config.yaml
num_hidden_layers: 11
num_attention_heads: 7
head_dim: 64
norm: "rmsnorm"
norm_place: "pre"
parallel_block: false
init_std_qkv: 0.0491
init_std_o: 0.0
init_std_down: 0.0
optimizer: "muon_variant"
doc_mask: true
train_tokens: 455900000
max_steps: 6957
dataset: "wikipedia_en"
MLP neurons of a small language model. Each row is named by its layer, matrix (gate and up: input weights) and neuron, and shows model dimensions 0-148. Each number is 500 + 25 x the weight over its row's rms, rounded and kept within 0 to 999. Numbers have three digits each. A neuron's up and down rows have the sign that makes its largest values positive.
A block is one neuron, or neurons of one layer that tend to fire together. Before each block is what it responds to, as a language model described it from the Wikipedia text at the highest values.

Description: The preposition "at" (also "At", sometimes "of", "to" or "in") before a place or institution, mostly in biographies: born at, studied at, at Tuskegee.
L3.gate59:499485483483486514481495539517471497497521514486520532493472471451535517509528494544507497487482494449532507467497520474472506503493500473523520438507481502472511503488492549504552487520533425523514523499457502530502502510495508561508509498463502540530524487465529500537490470496502512450475517525507482486456523503498517496509492499506465518492505482495501523477518573495515450531525447494470512448489495478481492490494534547465459481473421572479
L3.up59:452500471509504496483514490474491542463494487478514499508515497512540502504527457521562527463473486542488497505494446504466509513509512517496494535474521524471515456493496495545488532489512513515504520492495513523518540527478534445499504463475524485544498495511508552470483498547488497501496528509505488513436527523436463500486492497478429521468517507463465518474553524505538449471455486474459540516490458487510500482489507517454509501452480464447
L3.gate195:534478493566544499500510513507484511455454489523515494514465518464504474470490497480501499529488519532521470464487485425538519478544525465489494503494474518534521480513496545501527473482490499488478446480499551493519462512521512541562532519521506526510564450450499471507501554501510523508513481508495479494499527505508469455488515492492456442543496501467502528480478539517494511484520476498523479494549532496438517552494510530476482490500477511484
L3.up195:483462501521521542493489503514458510499446491466455512519459506488439451501491490528505501474479507514521455470490476483482477449512520517526481504562544453511484483550499519498521483545463474477480454525517556498501473509504502478511505492504492522486523502470495483493502508492478523550519499479525535498495475495530512507485494524502508495533536438521460533462503493505510570486516475496512493485501551534489498483484492509479526513481491552505
L3.gate233:447476456481483533495519520514470541470510512498493477483482534524492517494511458496522478506474457501532534470529485497486480496511535498526499515536492520503478466475529486495489487496480500460518491483537535484429454499500477497478507535510494474529498444472512457443466525445522521535503493498509488492457462525508467511515547510535535476522522491536494535475512477468494526492462517506497463461497518464465521519485469515485469523501489535538
L3.up233:490479473497458524541493518519500484486491488467460507459499498458462497492464490502493496516488508510551498445515452502556525519456481519546469489517508487520466504523524509486516461521510438496538505504501538465516469475469505504521503506517499450478492498502494520502489518519520497518521530502508514461473496489513473555517509493499519526514465536549526505465485486494505547483529508467511516499479522513474515497516477499496508514457487544535
L3.gate335:509493536531483483554512442499504509476491442512540477526442485491457481535512529501489498479532470508493461484488494513513535504520524469481566550521467535457495530499444499548477472518511491472514512557480499521459517483473522492512545460498485473544516496455488494516507471508498513486505493517446497470486465474497498482460498498519476473481474477531511479502521508539520525493476502482503482507491546514502480513483503535436457501482467476501
L3.up335:479502512498481503538498478527489453487484525522575498442477532493499518511466457487521542503509511553500462507518506469446508470476495480507497521518506480481512517481535521530499467508504484513479488481496448512475494508480471504448538437528461481479465541487491500519512466474475489473472468528479485504491525513510493506476524491476500467492532492486506499515542491490496522455500486475503489483468548496463517562499506475467523527515517491483
L3.gate346:575524497530497567492530503496501475541482495479517488452496484471477488500478464512524461493515465529506512492505512494506492445513483466497511489518510476489460488476474513482514505443503478495492476521501501513509443482506500506480480476488486508484455512443500483488483517456517498470499524478519526503481566509564482486536469527487479467517516540547548505459522508505489528503515486530522471468548471493538498490488510491480503522506499510510
L3.up346:530526462496537521462475484524494503535507470540518516482531457487504499558508467505521515431506532455513495518536456521503531521494511483495553488492480533523523501525523524470523510528458489511514533493458514457481431538492481533489499465446523473454505492477458499501507529520429504505466543518567482523522535488493512460499508443491547500502508481444475489514514528516491532527505495467515464484565435521537519486487509505476518511498489503500
L3.gate355:505498520534514497484476470486434523512479487496524489506506501476479505547494486531504467487503476528542520465554504469488452481473505450531464489501453482454465513498530485511500524481496472518522452539514499483464515522479490484533536531514466507477473481457468521432456483512491505489501477501512516503466499474521521473484503501472483507528550492530491492495498552485525481526488498508473489509471453503493525514500498476482498512511504512475
L3.up355:469483513534492509497532506548493498499473513550518496543495519487545490553494528540469515497453456508510508479533493468545481500459521502560503463473502519478508520528494454499497491481459529463508466518493501502480499527494491472480534492515460521539505470515461508501470490514486516538459543474511485537502516512536517474517527530478516471539511476494497513532495510502553509501471481508494512516528493477485485498487545518490497505465458449496
L3.gate620:480480480483547481503531504468469456511484533465510506473489493543494507521507515527499516504448533509526503504497484521478455514507465475572473504503481505550494473459511511479508512489476506515481509545453502478517490472468477465503461470515493490498524530525483460523442562547482465507451534555488507476487481499496495455539487474476506485547518473510478505496483531519500507493532492507510510463510492498519462494477454483496493493470502473496
L3.up620:526479490496493511523479532500440533479469512446493496498480469537488450497481490534460482541478492479491519506515492497503483484505522447546497483490503511495532523490505514525490458471472457535517499517502542518456472482465503526496492486489462486512511484489518510504449519530476507472460484500512491458456499513497498532537492476486532452473520508499540515502503473486489526537537502462487498453482469509483493507492513506466494500491523492490
L3.gate868:528471509495508515478494527517507547505510544516489533518492493492502519522527508479434481522495472515487510466496490509458459497482496468473487592503486508489482462516477527511513495536484465513499498459476512489512511548536515529489496478551478518516486479488471529510504497478516564507471481570497490485487498509477444486513530485516534495490499488535466543462496504518508459433528467488467475475540495458460467506518466510504526494535541484516
L3.up868:479525521462548524507486531540467503522513505525471466531529502478499506536555516487507513455515472478474473469475529467533539535511494530432439484528473551475515526448486499499538489477493502490481480530491512526483507499508533516502469510471479484522531489505535481518516460518490541490485538475506494470520503489511519470519477487490486496520492469508478538505539477516510469512468522519504465483523439509489479516477533517512493524505487476502

Description: Finite verbs right after a long subject noun phrase (was, had, held, announced), plus single consonants l, m, d inside foreign names (Seyche-l-les, Rá-d-io).
L4.gate400:486489541491472549510482474518516510454523521472543515467496499495461504443518507504486512516457505494522518523491456493488474510436503560469501501460490514538479546499458495456513485516509507454517486519527480495508504450476553465499504520541533524520521481488446499477453479495494490497456469568511496487552489506538532496504522543486481502515496470513476529472530511531511570459523521458498488507480496514470444482511485466488475512505525492513
L4.up400:472476514512467491436489503539465518474499486520456480486516481514522476519451477518500516533510490503507506544485548503447529484430494476532476533522499475486479494473478484478529489483466488483464474504448517487487496496495517500478507485487529480503499520500532522503513512497522557469490489487479524545473527491493506484495467519492480439502511460487485548518476523489483528539506498522508474504516529478501501495486471490468488511534486478478

Description: The first verb or auxiliary right after a multi-word noun-phrase subject, in narrative prose, such as grew, was, had been.
L6.gate27:498494511483502526489507461511496506548493516540502512493475456507512500512560440494472514515491468548495495536477503512524514464480520471554484486476522504480520491461494479470498466490521510499448508483561484525481516424485488468533482516556460490502524551478537530487490491478502499528522519485501500536493517495513478467519529519499524531491483546553543523510491553565463471490518473533479465549511457511495487480509531537444531483491544511474
L6.up27:466493567495462534501499465525528527501508518532521523514443489497488473453506483521502456481552494500518508464469499487509484488475518511563525498488486486495541539502481512436497475517530513503471508481513491552472519502484515499533514509513476481514548500453527540495493512478494463530512525479497502488503487519525489493526503476480497531458503530539512501465554494499470457508521490521497473520521491480455473514467557490477473499510528540454
L6.gate197:509483510515512487484503480451476528532534507503517472449508450522530494501485481468501553473519525538562467509485535494492492519511532470529493480508471511518499480512511545457468473528470493526526480551507487494491473462514530483487487516513489504507507519532502523481470541517532520502535458452504509534501496495507508493509516520512525502493472561544507545527486540503497491468501481506519496489509509540529454487477478530491577499488488501514
L6.up197:510462517477506499500492532520436507528484501476447497488498516508477500498476548523476510483473506509505448469431512507508473489484500496519489445494500544512468485499523510518522539511520477517498527473484484483490507476519494498479484496523470477527511517525524484530478486571574507518488508502464532484518500491524495515498457530494517486502459501497509510493442525496484470512477517508527528530529539517491511542532472461467509454519509485462
L6.gate217:508518483504528482533525464533573518526490468504495497458515506486472503447522495507451507463478504444527499511462472472476520489488490527496511538497456501570523495495511474538457475548532518512498505473542459451491495479472471516521544499496546461529511505497527505517531482478505501498515512456441493500545492466499527487487502476517489504499510498489485520536520475509467489476482479514490485514530495485468458481491513506444495521540492514497
L6.up217:482524506543514494501453504488474543450525511529485483505494498546481492494516473500500527482498490495539486506474461500512447452506465460507511551504459516511496511556511466480462501500519501515502472515486493514521501399516436472512545507521502477515516513517497516494487532477480471528497474487500498507487500519534463499503535497469481471495483476535514504527490515467472499505517473491496507519492497528522502527545507474457509504521498494508
L6.gate266:502493473508557503546482488556546525534498487502461501470512511492464551508533508545504462498468490523491488519514513492504449479512546544496507526508485496487469494440504520508511508505481508514522458523510499522515516458528505492512511481490470482523530465488445457496537524540501497493497499517472452510522480516477454489449493490505540485514511500519498481504460510488481505519463517479483510452471492551490513555553484497445493493504472475519
L6.up266:496486530497534505473492486521518518476496462503498537491493494458519524471476499570467519482481494489487503521450512528533525476512542517504468502490506475466521496524497515483466470441475520467518511490535491501518524486511517474479516464509526498536510510539529474510447505501478509503514478549498503431513464494496494502534480483500474469480480521507466492529502532506502493493498497519534546508494477450505445530517489487508468461525490498486
L6.gate366:451526549492492496476526454523489520465515513497480528519466505487473526521460463498482496509512480530512431503490519486513565483505555473527550508478492501510494510494522509520531525488501491502460465492489479480540570491473493508477527537489514517510486549498529502528501469513523506504497474435476499543495531497463504495480533509469463526526473528532502498471503479531491490502509503482504448488500508490463499515499526401468497481512498508483
L6.up366:447480505492500474512512490490504500474493487467518492470468511455509451474487506500493523496489502552507508505470463513477488503514531481502490539458479532503462495522500524485516547488512504530480530525543446518505560487516447470451463505526495466454491542508470535502502520545491465545523525497503547499505525497548532517487498500521527492488484462468503516460515498497511512498542499508501490544482509542476514492521547485511495482515535521502
L6.gate475:538526475532525515522496469495529544493519503461514493503445534496497461521537507487498489482500504485485517502468452492507518511520541496513480522500517470483518538464495532542533564490502482478533508459500496516518556500502495509519483527501465459507495511527519519465476489487547492521498490533466491514482469547516483485513489506507566492471526473577532521519488517521510493508497479529490506471519488508550463557523457560464483502475505501536
L6.up475:456485484492512492518479496489503511523470450468514527496513439473446462476489494536498478550524479500496529495485484535502454489514492492506518520484481495500485535513504494514498540457488475486541485519504551485499517501478518505484541526502497472481525463489513491465507508482513490471472524484502522483466476466510499452472505497467475536509538480511510538506484492530511506483514503475440503466519495487481508554461489463487510521529477501522
L6.gate664:498476503514509513498472509537527482511490476481516468483479510472470503474514444473485500507516510471498541517466524463502497495491502461537515519524504510508467501474456491534539485492528484522451534456514519495525533487454477494526512530537502435523532471498505508465489482509504537486524516533472525495478543500524491504534470485491486548491483506503509498518497484547522457434554443527505449497493510487513452455512510480480487535488496500474
L6.up664:484469499520482466470501501467532514496461534528537487517432472499536477508542486491494498512493524469482548505483496511541500484538468514508497476475505482516496557520494490460535496503505516505505548466513503527515492451521484503520524439514478533476487530488525514477469482498462494479452500488508517497491479509468504528481448494478537501460463465498488503494479496509540463515475502457478497546541486508490466500547520486493479516514502509444
L6.gate882:432475486473489505512495533527524548473540469508513500511488463478511481488500499503541451531494508546549513505494481481492517477499528496487519508522490481545497509520497515497509474507523484518470507523545481549525493459459469454486499539510521442522448498471490525512519515505485526472535512480541499512505537519491525470475542517487503544485519513470512517515503463516486542506531500530494500486526522496513516491491527520519507477537477485460
L6.up882:467525501466488558525496532488483472487472495519527484506480477472493494502445436553526547477480497486486507534509471515531546510472495519491515521491501468509523513459501528510497511507547514515442537523535493464535504492474485466496468519457507505495502475478501456507522488481484494478516530477509514487504560528453494527486519455491518494516518535524509507483502505531492516459497480507497477543483504485509493520490483522495517481446518529502

Description: Finite verb or copula right after a sentence's subject noun phrase, mostly was, is, would, became, consists, in expository encyclopedic prose.
L3.gate114:456477493502481487492412542483514512535515484539504515518494478495482486432486491485538474482490474505472486488498460533531510523527507530514480510521479539532496502503519507491510500499475492440473495528517488507502506489483521503484512495498498496452511480465524483488463520485487475502526534493523502566549501517486537502515507514499479530492499488470480498476526510516462499472504518494557499466488528467472511494496549434492473474473464466489
L3.up114:512493467494528525508466503523552506463536488522521530500520501551516516516498515513491504521517492524509524505553449515532484513503514484529561488484496505472527481517541536525471482495518532450437511466506487559519509461480498490513492488545524484518474523545477515492496445501464535496539491444506501503496539480524529526483530480474485524480510521501492490511512502526455512537510432521516500478508503454460466501477516497503490519504508487504
L3.gate161:495494519494498550519527486541515503501498530498493477489456545510471465495490506473468500528486521519525514460496496480546487517517464487505535496498509433475527514455483552504421494476511511490545535512537481518510474507487458536525519520498512489469477496488500524535525451503481536497454463503483471437544469476502460475480455528519536539480568525506486513491513531460516516492532513507524505512483513516521479490464472534505521507510528515499
L3.up161:548496488484509507508549496522531466493522511494515516501475535486477471473465476487518493495499449512461513513481526506482526489452467528467532509553481492478513497476480500471500525482472475487538524460496497503507498478519552531512492489494495493496470492495506502488477437525535505481480472483525516491515523530527493541471527505472501514476488494495453527469507454519486486510495491520553494487463520510498521521534448546478476533555543530466
L3.gate173:481503484498525492496516511466507495457493540493523526498504496476537514453529523515484463541500532469484489501483504495482453549481504485505510503493533503532495479509521530507480510528467575454502503482475513509517488497501508482492487522480472497494458512494470456524480456477496531551492463500514529514476567434477495479536522509475491539476516501464509504539467491532510469494513483522509509481440481485494527501540479500503464500495494509518
L3.up173:508479504489455510511508484487532491509465547536443493503541455503523503498533486480515525517470533498528482545498516519468508501505499502510459524465515501494521525518514525518500520490539517465475513521476474502512497459511502534492472458481476494446467495446537503427442492502476490522470468522489508484527485477477514531514504518494483521515476528502494544477482486503528498492535446441501528499476464473491507451485474511510493486461534528459
L3.gate214:502514504507494494510503444498487514510486471505495556501523520526530548469496509537497518486553496475513498527516498508454479503508524481532459524507469488486490445497484486519514510504511508493500490493533476539461430504502488483520517511500512496488539535501522526544504483519513499460526509498513510499481527507465485473488532517537524487547459440498479531481498515474523487502521533525497507491484477501518520475476507497482502487496463475529
L3.up214:448502536498494510503506510469507522513537459488488478474509497504486542510509457496518524493511489507492518485487510488500515476497513485492528530461495524481492463481478510489492503476493542518533473501484521490481505509516487488493461495477525470490451478531482535499480497492499537497481484532488497487460495475482488462496475513483507513477473474524517511496474503491484432516485497506486498477504520471464470539497499518519478442482499470537
L3.gate360:484468520495514507518497544539514506509501468473537513536515509500520478510513492491481477481471526466491505453482458484500483496499492516498472537544503466477520521481482500535514494515499470542504501496526477472501490466499546485470463483494555504521511530488542468559477490518457504514516532491544516479509437522484472484580546481482466505491485518518519514484508472467509520528513469487496516507467480456488503522476510516512464486467442493487
L3.up360:495480524528510512508482523549483497493483510480447519516488543506477528518483449530466530509557500510475452512507480508453488502512472508511476505510528480558504494492505492505478472513548481494488493487464513522543525477481493501524460530499516438482520521470498514512514458470493462445540485498514511552522497480490530469476472475493496493452468551493445501470467537497507464545462517518522466521487544507472494534510450466482539459501533508515
L3.gate400:526531499493523514474473439540501511532511530495509477536517480492491511553519485494477524483490471480506509539521529509475542540489492526439499511479498505522473485487528512492502455498466496480516467512466516487496524494524529497524514474520464460486491496505478477469494474502479486467543499460543509467470506514486526501512518482494504447483487482489521471492499530531445502498467477512509495493481499516543504508535464474499525468482473535490
L3.up400:478525485484509532506489504483514562512462512499493495505489510540459502437498499497477518461485575543520531523464540559490498492477546501491455489511501491546509509508477523517467466500520507529497533505513491496535493502464476521506497524547491491432529533489517530535493497527500503485515477476551506488517490482511478513549505510417512526517511505487547496486489523484492482494523508482492492481486467488513500527477541458471519485501515498462
L3.gate574:501553562479507495493497453474506490508501517472494500493435524511485475464495477517510467523482517485473495490466539475485466514539454500514497491482505567560445472511501513545519527498485495475506520508524488519466526484462487478488520503496525486507493517517495471524547524477477469446559496507530498496515490463511477470499503450525509536509510482535530480500499472509508492486506512487541472458488526486500487474487524494492488511513488502512
L3.up574:483520546507489485522511553506530489493489515457505554548490472505487462508542515504505489457499494529479498485514479492486463496487517463496493506541484488524473500552467496506525523467505524502540535472516492478492503510490507526492464481553529509558505472537468503502506492541490517538526486555514472578493552451496546491501516469526517534464529548496533552492516485497471468489499529508487490501461527482491485474508459488510529498519440463481
L3.gate745:529531488486527503478459486522482459501471500444522517507508491548509523478528495499502507480482495523479489548489554510523531493512510517491518482510486476514496523475496524481480510482537457462461559455464499515510455449498518476490481526505496502512481467503523535519470511484510523481467507542480511482515477506525535488519499477553522511548499517466493490525569477480486493490513516494502502477510499485472507490514525491494516558501494514490
L3.up745:544532496456477501531504475512493538500501561475512506472543545499505531508489519532471562531492536477487462502494524498596521544527493510485506516526525507515487511496529481463484487502499491490486504465541468486505491483521502449499522464526506462505483484473450535507497502512506442484517501508514504492512485500464472514478527517508520495505503502498477512428490467530438495511526518514499492461527504504473547524500485486528526470490502456527

Description: The preposition at opening a place, time, or state phrase, usually before "the", such as at the rear, at least, at the time; weakly other prepositions.
L4.gate779:489545522546465448442507531461495416501445497475483508491517454512484520527537495486490497499514560507483512499516499446532493534499481484457522474501516511493525489511516454450512503491528445482462476502512477517446466484516509513483510491542462465559512486485471504484464513548490471521477513520450499534539481472465498542551520485505480488531507552473495531521497546483448526446496472493502510510459503465501523468468517458474470487498465491480
L4.up779:510468510521496497454486481565531479523517479466558518492482489523517486523549473450513512515511499483496465499486477505484512501483513470502560500523517498551496458493519492457466455520478531539482526498460526507473477486532512511522545484521509514504485509485490452477472467522511520532509486467549496480521508532480489499479494508519456489486480483459518487480524514506499503524511517511522486490469461500473485454486519504524504522511477497484

Description: Prepositions, mostly at but also for, in, of, with, that open a location, institution or event phrase after a noun or verb: tenure at, Scholar at, arrested at.
L6.gate65:520484524504511493513494542507466486522520518488495480510472463508493528501443506495479547487500471517554503483543489478498458522455508476479455497523534461519485457509496458499549504502477497500502517498512473508528524475542527483523545473492527476471501552518511526526556475482512488475524519516462494504529545477515488519514488501476500475492525520533492521518506537511470500479498482489464513452517455532519459475512514523464485508509487504522
L6.up65:450518519478509478497483502505506462518465516529507486524490491496537533532457466515503484488512513521522536482515483530444539555471517471540552512527472495516495509458454511539524495485496473449476506459507578508508489506529492496501512485482555496465485498478534497483493466539477520499480488520557485504449524511441502513493489501527473477551512511492516490511473480499511501520482500458488471445524486508506523491539518512505486504523517492500
L6.gate130:499503495513533476485455516501483510527463520484473472524522471533495470543485456543494520499535500501475516516561507481512507508470504465561449499502490476468512508517513535521489484496487516498469488520530519536473509498475480487518508438501516485510479507510497500486487527492485523483513537495490544553469503533506493482535444470463513485520521467503486492487514492444482496485520525484474487466468479536499465471507553529520478497480438530509
L6.up130:486482457508536483517493511508486474457543492500491551503500496484461485500493480541474473523444470483497503434496532523500496549465506502520536509484542518508526501508491524471530489478510462521469549532485514468492517507542510478521467470488490483506492528492497458521491495494502528489492509489534513535535515497473519493532493504466544478492498492489511502504483522532495484466530468483566522498525487518519461525466493478518525434552498500492
L6.gate260:493526474472512521533452466487510507533482501506536496497491512527473475515482469502514529428521535472502476508511489476469466494487515462477494503530495499536464546514506487496510478549562469479508544550542540463481479513479467523493503497502514466547460515427514486528468505523491484517495510474514471481513471492508486473499521544471546481454502492511503508500499522536483450498479494480517484479520498489488493512498511520478467517539517507510
L6.up260:500497492547509505488509487533539465499494518541477500511506536505526489544467494522521476498445455508503516496492493501572499455503485429510470481491518489472496549500528513471455475483513515510512447525494517498539479519472524455496498467487492544514504510462503528488534470501476538536458543535533468478504456522494460488463476512510528483505508509549492454512501528493482520497500463478457525484508501468497518540559536489483516529508516460485
L6.gate328:525484484470521510504474467536476468514476475474460497521467470510495485511488492511502510484491488505540532514494503481483499515452510478523526520509542470440533505512512535512510502466536475518467493505528513512477522476495493509480523492485504495512529518476514473526480499485496505474487492498488514503522476533482475545516514450503524455518534467477524495505531538477486496462486499478490462508502521503487507534461464522495548506498509483476
L6.up328:488444542487470481494502488484469479511474493491494470490483506496500494517491494517526493539479541499537507521561529540508476480510509444534513468507521496509535499517512517510539484487486516501451549552497474479486454498529440509529494526504530517515498501555528493516515504554524493512484527506470521549533482508523513497513538502502510477504505505494514518450518491469509507488488465499450472492499468493523495495533485504462511508490498523491
L6.gate401:454503532479573496532474565521493518437536521497538500474475545546491533502470499475488523521505505525531463453497478509520512494525528477462534482450505517549511527469522482517521500529515536486532473468486483445556528524519501527502519473464492496483455505510471514522507520510504504476528523501517485499487513517521530463503530496506491476515523488514487519438445491499508537482457508497496467464511487497486511478489504523514510515513471518482
L6.up401:501513518491506491521520521511491520479529478527531484511510520460502512542493487490522478514551475498499495510556508493491494476492545497479517493500485512508483524493538509520487532564505488479488506472515505464512481512529490525476519470529487484486453500524539513516503540520485528473543510523506498463490507487512503477496529499507517489495519502489473505501493456499499501462469505526468508450539525474497486479496520500495516525516517504485
L6.gate588:464510508480527507487459514505482501531473486536467507514480504520517538532518469496504487472526534499501483489507529499530495459514509515531516523523532497517479482481477518528511518498490494452512473518501521481477526501491499488507537514518526480477466524497474497499474492507488544510501487480501512480481489476490499507491516520525471518498500503510490477525469515500494498470536475441451460467500509504461488536531475493517522515538509482519
L6.up588:543538465480510531514525501520470474524454503503538498470451529532541489496494457531493481516493525478561493496517438480500496509484470506515492469523485542518487534525472478515566496464470499513503476512544508528471498487503476500493490470503472471524526506519511476500497497489517477532485490495522534472436533501517465498466498484484517493516487504504521490510469525531521530475483546568502445467484484519521504478512509501494504510525532502515
L6.gate668:513500490479520498478487438517486475507517467534524476448534510509519509477494501519534504525466511494538497444494443473493490528522587521534522519472458514508478466526518441442449480522477526465498472471485455488485489503521503526467520478437516493469481518467534467500482490492494460500479475471469480472493462494546524452524504486501449484484461507523504502489510517493517511510501483518463498467508522514527455539488474501501516484536502458483
L6.up668:479519522496530526485452462470498507515479517550456499523464474492470492537472450516500554478484464513506513516476523492449490535507517506495503523507524496485508478509485477506487510536500477513515447483492523461483499494509510516493542495471486516439510497504525493539524535531500522492492499501530483533482511474459469510515514519497478522466532502498501459452532469496488483507550522485497546521520544523505466494526513445471494516514481494520
L6.gate722:522478525514512530498469469521497516470487481487525473504500481504512523529481441498462504498499512478486497505522506565515472465480499438505510491483504493461522445516492512546501498521449512485481493502525516533484462498503424481452479467506494482475510545532478500473448497477470480534489515483532523500510496537539465472533498492508513486485485527481519487464469509526534497500490499485541526462533502490540475529515514471496549531504465495499
L6.up722:505496446487470471432492508511484471527466546539446497486503498503488507518469485496542486523534495520487540499515515508516491468528530533529525483485495496436496487460467491464481496450489461502491496493505515528560485458499519482499496488489480516495506498546514527483521517526492518509488495481484489542455448510524510502491525466455480495500503527488529510525440504493531490485471497513509452501514487551565481500561523474492507518481518502486